From a checkpoint of a small transformer trained on Wikipedia: 3778 steps.
MLP neurons of a small language model. Each row is named by its layer, matrix (gate and up: input weights) and neuron, and shows model dimensions 112-303. Each number is 500 + 50 x the weight over its row's rms, rounded and kept within 0 to 999. Numbers have three digits each. A neuron's up and down rows have the sign that makes its largest values positive.
Before each neuron's rows, "fires on" lists the tokens most often at its 100 highest values on Wikipedia text that the model never trained on. A number after a token or word is its count.

fires on: " the" 32, "s" 16, " their" 14, " his" 11, " its" 10
L3.gate332:525515449425560511483482507492422559415518492500499505512527495467487477510566437559487550497539510475541545565502581497521553426598447540521503439494535540529475565503555532522556558426463525475509465516473416597511567419412512449557434500384520536459567501580510545506496533437437502466583510478477491524416468469551419421470544416534499536527408578577594442505513470526412496534528450492515342537539484446474423533488504571509510586656595563562540561470541484511502471537475435469462499471580461500481449417562485484585495470536415486454503550493433509488575466449414449513
L3.up332:517508540531475477491513521597407428573448499508478475522439539503453489371537561535549627444537470486499464472441503446399525508574484589464506518539529572551580415560466489498546487582504469519501469560436461503540509474491443563515441526492461532506627535570574490482515467508526485525571502504422440521480464520475527554479511460455519525461472482443582573568490521456556534571577476588477509499416411549476478491507522498467549448532386467600491530462459562557555551553466560486525399520543572444477432458417537392417483524583539476409594418458420484543453508507452506524

fires on: " She" 14, " also" 12, " then" 8, " he" 7, "ly" 7, " she" 5
L5.gate184:498467521443494476523451541519413473528506501487538494550466476507547445466403462422513476513564479569587580480445471593591551525489489486526527541489433520553438542549420527480478497528587516495365417457429505502587464523486530497516511439483515487569494492480430471522448507496473506512375565574404484446528484467443533451493541480518550545489476477524627557455481526457487477471577530507375517541489551590637567461424483576532527518532534529467458463545510579520449521440492532533503501548500515439398586466530382544550516519494441509652546465598529460537450545485473552512
L5.up184:380481566621494506514504451500545381530485442469464465539494504539445533447556514558431492500607556548505528522514520544510643457500444435541509483486440508470508459457421461438531521453546486434439569445462598567445513509441494472541484452499540513422523504432567513543450508509442477474531523463569530513487487514519452522590501502542597537571506472424496411594493483485528446546434585425533575441439569421458531535479504507534619516607507602512393504480479488447504542465531606435435446540580494398618474547491508499522477532503501516522610478414519534534515577480425506528

fires on: "\n" 46, "|" 31, " |" 6
L3.gate70:453549628535494590562578534587546501484475480489602438497350482560489479405456585619590506532436444582519449517465588479533509486541467411521475471512493548481528446577520558525527550470495499489439475537560542472571459525508497625534568511524523550489509507457575539502569553540470486491452467521490506481422477522462463493488518548497537517551489534499505542560525527473550522619494451553440496511481484468467533386491487412422491481512441587503412549512407566522487496470454530526464515542469474545610523440518537509451464438532431532475498514505519505566573503441491512511
L3.up70:460489506488501453455584489525527534504505517500545470425418473501468537565506465551549505597520540374438387441491438449484387569508563494474427548462378535478517492444473499453530641476460504558492492557537475455536516588493497535510414460500463517579532421477468508511455558487699453561493597515526476467402495524487544545479529564480519546496477458648448569537466525515464501529553475539523535506514475511420427468494597488519443454471565430449554579516501505515461504553387472527419428538482568482492578477493524575471608469427517584470522537451490465508481488455541541547

fires on: " an" 96
L5.gate121:392504410360527504504525539573481555560504527499478408481515501496454545580433511536535525452503505493496506536488491554469568455486477529444448521556524606525381535495399440491496510536542405474514543528503427500530569458512534540430557502505486428439633458506492517578474492574494427538436480560537553553465491472508534505490435476421597539472425496466529570514562482493443463487510522523399452478504479420437540525452491371519563512531471390590493440458444535544634517487460643539486502497471425436524437482459568547593557434551557486561503482448572640410480549468490529505
L5.up121:415564356432567500489497471544488476521518459504569483494553530481566519578462460455576498593561472504474473652523454550561489477505533461463556604435448522480458518505463487538517570484544453472467598509488547562574588417544491543458522588495455497405526519546554510615470504491494532591484509537555516520471520432467538599430410530596548546566398499502482493485552457531446514469525505532552444410601506426540445476548580473462556524537508452505471453532463476453640620512499450496594521574450480497522528529469577533505586455460490497503518506399525524440488590470523523548

fires on: " also" 54, " later" 7, " then" 7, " only" 5, " activity" 5, " often" 4
L3.gate1076:547502468510456433536555473545448498523428543458567580541518572511460425533497476435514490620521465480517506544551475553567458402472540559401496440520466482451500497440473554467494432456576522533539511395478477443567514525500474553513502520462483441470470480445449493547489559453438450521437507407426535471575454451547498454462509557549486534452438562458454504582603509473445532433486483509446489551617505525479575438497514439483595450524535511428435521505485473511415529483476449486390494451593484448430391491473542517476397482520537482521568466534460543560449466456525553566
L3.up1076:521545488568468520495512581501338548484406503527423533447517386463536503442557512510513477452520476523548462464489504494557526487465519507549458557545483459543491486486471493526467537494447519494511492499455504513509407483527462465504421406489654507546553538569488520470458573512391495540625403584486476507481589369479422389500409474478447461593556493517468468578474475502609575511523517546582617521528601556542512522469550465483515529481458577482494461441549516519522510442454536496548435499447525486485572524486388466402477562492523492510624435495559563440577538605423505570

fires on: "N" 21, " died" 16, " death" 7, "ed" 5, " Mayor" 5, " released" 4
L3.gate152:518519400479495479492470475552592493407506430490488500444497540436489480538596523486504534532469539400493475459470531469464484514517526454451529414392426430535505506552453540446497579540507575521455441443494383557478435510526537479498574587480394586446443459456587455509565512506498483463462479570447497507490529466484543465517494600500460507465587470436516471453420518479526545457492482490516456548523616573550476573495422398454489514494538510619513455517443519520465461496520526521365461479503456536511462595417447476481457537517487488430532524457545533518501615456465512511
L3.up152:443444470440589505431444533643494508514609470525568480554504585449474520519492419545448517482487550405564547462528449474508491502505546465496522487428506453544535447539533551442602532573512580441528517449458471537455442562596463541525541542488451515463521439379529423503477512542555578506441578479509506481527658503490486488529437582460453581477514510487538460420458498413489611493449503558440504528508554553539562528408454506476492580432532516560485523458454483521468529536562536589423486506528488563508437534445492480479451543468463474493530525486515532594528587484448529479

fires on: " D" 27, " c" 13, " C" 8, "t" 7, " J" 7, " ch" 6
L3.gate1351:517509482591496507477447505421502527551531443496550473587551514464572442469452504535532522550514555522494592513502530427496465515497474482581478497456489455486522499461468518437481447498538494531459497515495543440584469569455517529476573483487374497577526490482523459504545553518403603493541494545571548456418495426495532592532500438512470452569474426571510523506580491432478453484561502450562501507469500559508455463540589597531469510481500483466458487410560498433466466629518535485437505460415411535514529553626566530516520504531500475352517592451497560533457534593526471483
L3.up1351:571548499449474436435514495451509475520465427504522363562440617443563448493509464491488514518472545448452477467477548455519510512576519466589515506559624544527518462525424521425503519578530492520667466508487440559453458491486485431492472424450480466518536397511441454465463575524593542516539406462520536550512607564562385444596544558517499489499447476552537514524559510577533544544528497550541511535474496436578494497506537550554534426518457516444561508453508484518488441592505482465358537427438426471545455539544470514437391432454547489493537424492477512502465504467545497531

fires on: " C" 36, " B" 30, " D" 20, " 7" 8, " S" 5
L3.gate1390:501526553467452444558461539396512471522520526511547629569554504452554484465500549484523528434442544435495539452492510548425519515474623498491510516496580447534504562456604614473525488493546466459503499482545482540541535524486489457567457422432438536428510450615505474468480505595515550451603501553519497515461569455496419564554446462485481482534441497473619455440458421486547467534501477488457449446476463503481441518492536505452477441467533587569551574471483460464525468516443571505546475567491396456459495511564488598487569511526528433446412510469518570456423525470429490518
L3.up1390:506559466438514559506531542542471593524504530499478417494477539488455488509513577519514614529408510522464473537508508540450446469494445475539483478511445548523409537488554528452483407523475617515441500510492497585434462491459534461455463532522547564492603429599498541475505519527465576481460531372420491623517500444438383490601507543547527483471497598434381509455525500463470555499558478461429503599497528467501466482529506539574489413505483505451477522560527505486406470450467493433418510547375497559528365580491531423462353466524545532479535548429479500555489442412525455565

fires on: " of" 33, "|" 32, " for" 5
L5.gate1618:451551446548537462505524454550535528474490558538488425489504527462531522509484532448504528476500492479594540551514544498414494572539589472497544509520455589473534467531400494445549493484446533484482495528446478460589552548489500519534583562426516526410495559535412542478536515557566604428505563432543513460465379425432617460492570383544458562526449551511495586481511466488463475427391496492402536503547462593463530512604491491441504471482462526528387493482527558480572503461426464480567515508549542601516580585505618502445413453509503448519538526549470482528485377488427480506
L5.up1618:510517465549484508480407465542554542536465427505512428415568505562600479507455478499500483531425452433483425465602484477504566519462525530499458474412494534518545499583520503481506529514459485545462427493492467522426519570460479518500484471521543555389487541543506446457526468491622455603480563457494510519485596499582495470511465382621474503421562467677467475488474546602544435469554382486542428545438437473531527517419481428499515375452431518527519526439475551467616466538466437490476443557535515572552544494471506540463489479480584630413499537416517475451490515490536560504

fires on: "s" 45, " Its" 12, "'" 8, "whose" 7, " primary" 5, " their" 5
L3.gate437:533451528514518541542575575531545484437490449471603442455516529463498484427579411555519476580531529508440474561490452471438546529522484517517483469575481495463504530557541501458533473534489593589449487551498505474541533476479471403550493444443496459507526465435587488536487524472484573430486524490399433511431484498558507504519540458538509569454523495472609404471462479522510562505476518577511468539512540486439557578480487579483524515511495527442552499471585436560463515361556449472485530519487404503540507416420489471531585540511539437529418500548419470573515573427371475475
L3.up437:464487435493465428579469527531449470340449511477581471459504569468447413537570481437514502501565554521531542502475455512471469546468426436619480374529499470548484527492519486559535410541462516547489413415552493572532520494472533444538525447418546508521512537480585490491570601436491521496511514460421443533478499478461476555490439449407522599484445451537484546484545478616555533485427485546534492458591528491479540546506537452534518555546494488496599428496493532523467476390468507523517540481495466479561567560423459496515490485477487464545445506497475433507520490471431424486

fires on: " re" 24, " Re" 15, "cer" 6, "Re" 5, " Cer" 4
L5.gate1899:469469500453505486475603508527556437523518522515455417652449505550479613475516490452489500459549517507391542446570473509543598527501440477431465482520473570463552455661493586535532379505540486466521474474520500513501554520506422517567479504524459389518497522485405402534546471482419470524590455455509604493548529429540509476496509580617628471462600497507514545443503475545510504456560530508508413530529486501459483597415542478528468472510477476552496512515553401439452483526563415424371563441586488560479514545429466490454523448547453542510498426377471527469562500512541497493
L5.up1899:563469402493453363485428574549531483502468500450526561509444513485473471446470535532574571488531540461494476527547568474516472583543443596412594507444471500508472487443487628426554502588488516553557475507513501475467525498508494531562574450478618482572513502409495485497500501453497505517496466546528548541472506549481529562538501569538478447557502441567538491533572402476589495486482519480473544558497430522540457504594469490432544437480539569479412454578480497588421511482493512534487522494500471494481489481439514488511513477520603555456420604482393427556566501379493489426

fires on: "," 90, ")" 5
L3.gate1203:490485555526569460441584485534534518520496458424533429381506373550435501536552483515556533607563526506598532576442480548525504417532459558511501447463483502463474595365542472497527565526434399468515528410478454514496533442500488488555556499546462503444544441584452398652491402529573501376406475507561519478487563492479547516404576461456491420582626484410529517488511476373564507481455549511449616505560584509393525508476411487445476625455468541457526503553497541557607525562522609502594621504583492555488529496506569489541483597451458472506536486516513382516551386537548485403
L3.up1203:529539549554434560435507458504525525609543475454492512575504404521434487454517560469528504603531521430407415524460479441498554566507579508482428485465485461570457502468523424600460534518519638479437499481481499432443532439517479500569543469458520392406480413498362498543554490499397492472457518499521458491484525459535510439476538529414594429428494562463607440439499584548500520461548536542436505443537497514559525557495460471455546465597487416471509511446479443516429558464481480490407447463457411513424474475542542411582638486472498463522539426511523490501498505522560511423

fires on: " " 65, "s" 5
L3.gate2008:494490595482497477464536496542477551547466464481500498467404466540446530498471460446493558570546522484486564513473472434482492422531448510504571467414505467561430455541652493553492523476476445442493435412399445487470486415472444473366393517474561525574503541584557472510594501519466513421496510484478531525384489489467484574523583522460503367456546504442530513467544460480494554412506570449474441393581532515503461526571530518527488482496531591464574592496458540507488520455460431517498511566474526401552483478482588466512595511481523508558491418579520492531469607465476563518
L3.up2008:501528626502472524627458500522512518417554524540501512461508582445501541492434490496516481508544661432513568481482540443507518555495461555583360465373470409486544451563476479491553478521457440522494425461467484499505532471413371522439500549496521616449496464479410503476495496442529414422480527428428471434495476522393562554462459473458554579468544520525493504443528464446442466464542432569527494503492431539503454513425551458505432484496549417516531502498537538505483469516457557476478486477416450449491442447471501504457567512472540527544517431536448511572446572439414457404

fires on: "," 82, " and" 17
L3.gate1343:564507557530427439546601576527475631584485509515482431473499455544493511490499473536507556506463509524499427562491419477442639469444496533565512533506526444530435606494477515457535544492502490528494454452585532475397481482618460577511488563497526454416490449566445472508545421448512491467509507445521492490529393453487506552467509471501579443377535484481578540458545614621462456556480595517531506533528548418492590512533474475606528615506476323542421543577589470512525506548463509543411465475502579593483475423507536434548603597431520357388492478508459465504469467493534529533
L3.up1343:548454439506459450551665518519486598461544464482464613519566488513435518468451530483526587441454487495413518599530498558502515502462539492460518458520566535532490527420439451486473496562477420403516490487550465572512451467589492418526569585501514435540561477499429457524485480442445504524533445529446513522541530471578524467466435594511499493572496584464479468624507482502573434508473511496574545564521555512459508596518527409484509516559514502544515525549548452426535571446496421476435485492564466511438424544470495547635532515576538432543466565478494429509539490426589633442

fires on: "-" 32, " Re" 27, "Re" 17, "RA" 6, "re" 5
L3.gate62:438470514466563382464601562521445517515570448565460540502485598440484463469607486543517479554479429491372438549496551375398543579544520486498462486475583512476376407521355460473581515475467427482526454528415542411493546454492522558434538501490471569545532513503495507558429516459429521515514555520458524491529515483431546458495509493526550526526532526523517431449482362531559528524501409513437517488471500536515582447518514544485450439544529476475466532541536428458580547476523478513469561481550527535433521537477536490616467508524530512428548527396462462535463503501566508513
L3.up62:438469456551534387461608529541540538486574493478492558481445531397519551500503465418509457505521524430478454522510539457434533571521509535519508518471514458454440418499516504503519494455379495426496437443462506489501553504506534567499601441472448512432573460450432439504363493517490516550626515515514535500484518493473580553533483514493547484451496503576473404435516475523532472536486492474488565510462502524444575443578427510470527407545527546488484525480463467470625503504489324451449631504599539475453472549540481498594523483461525566463577518388440442457492532491554486413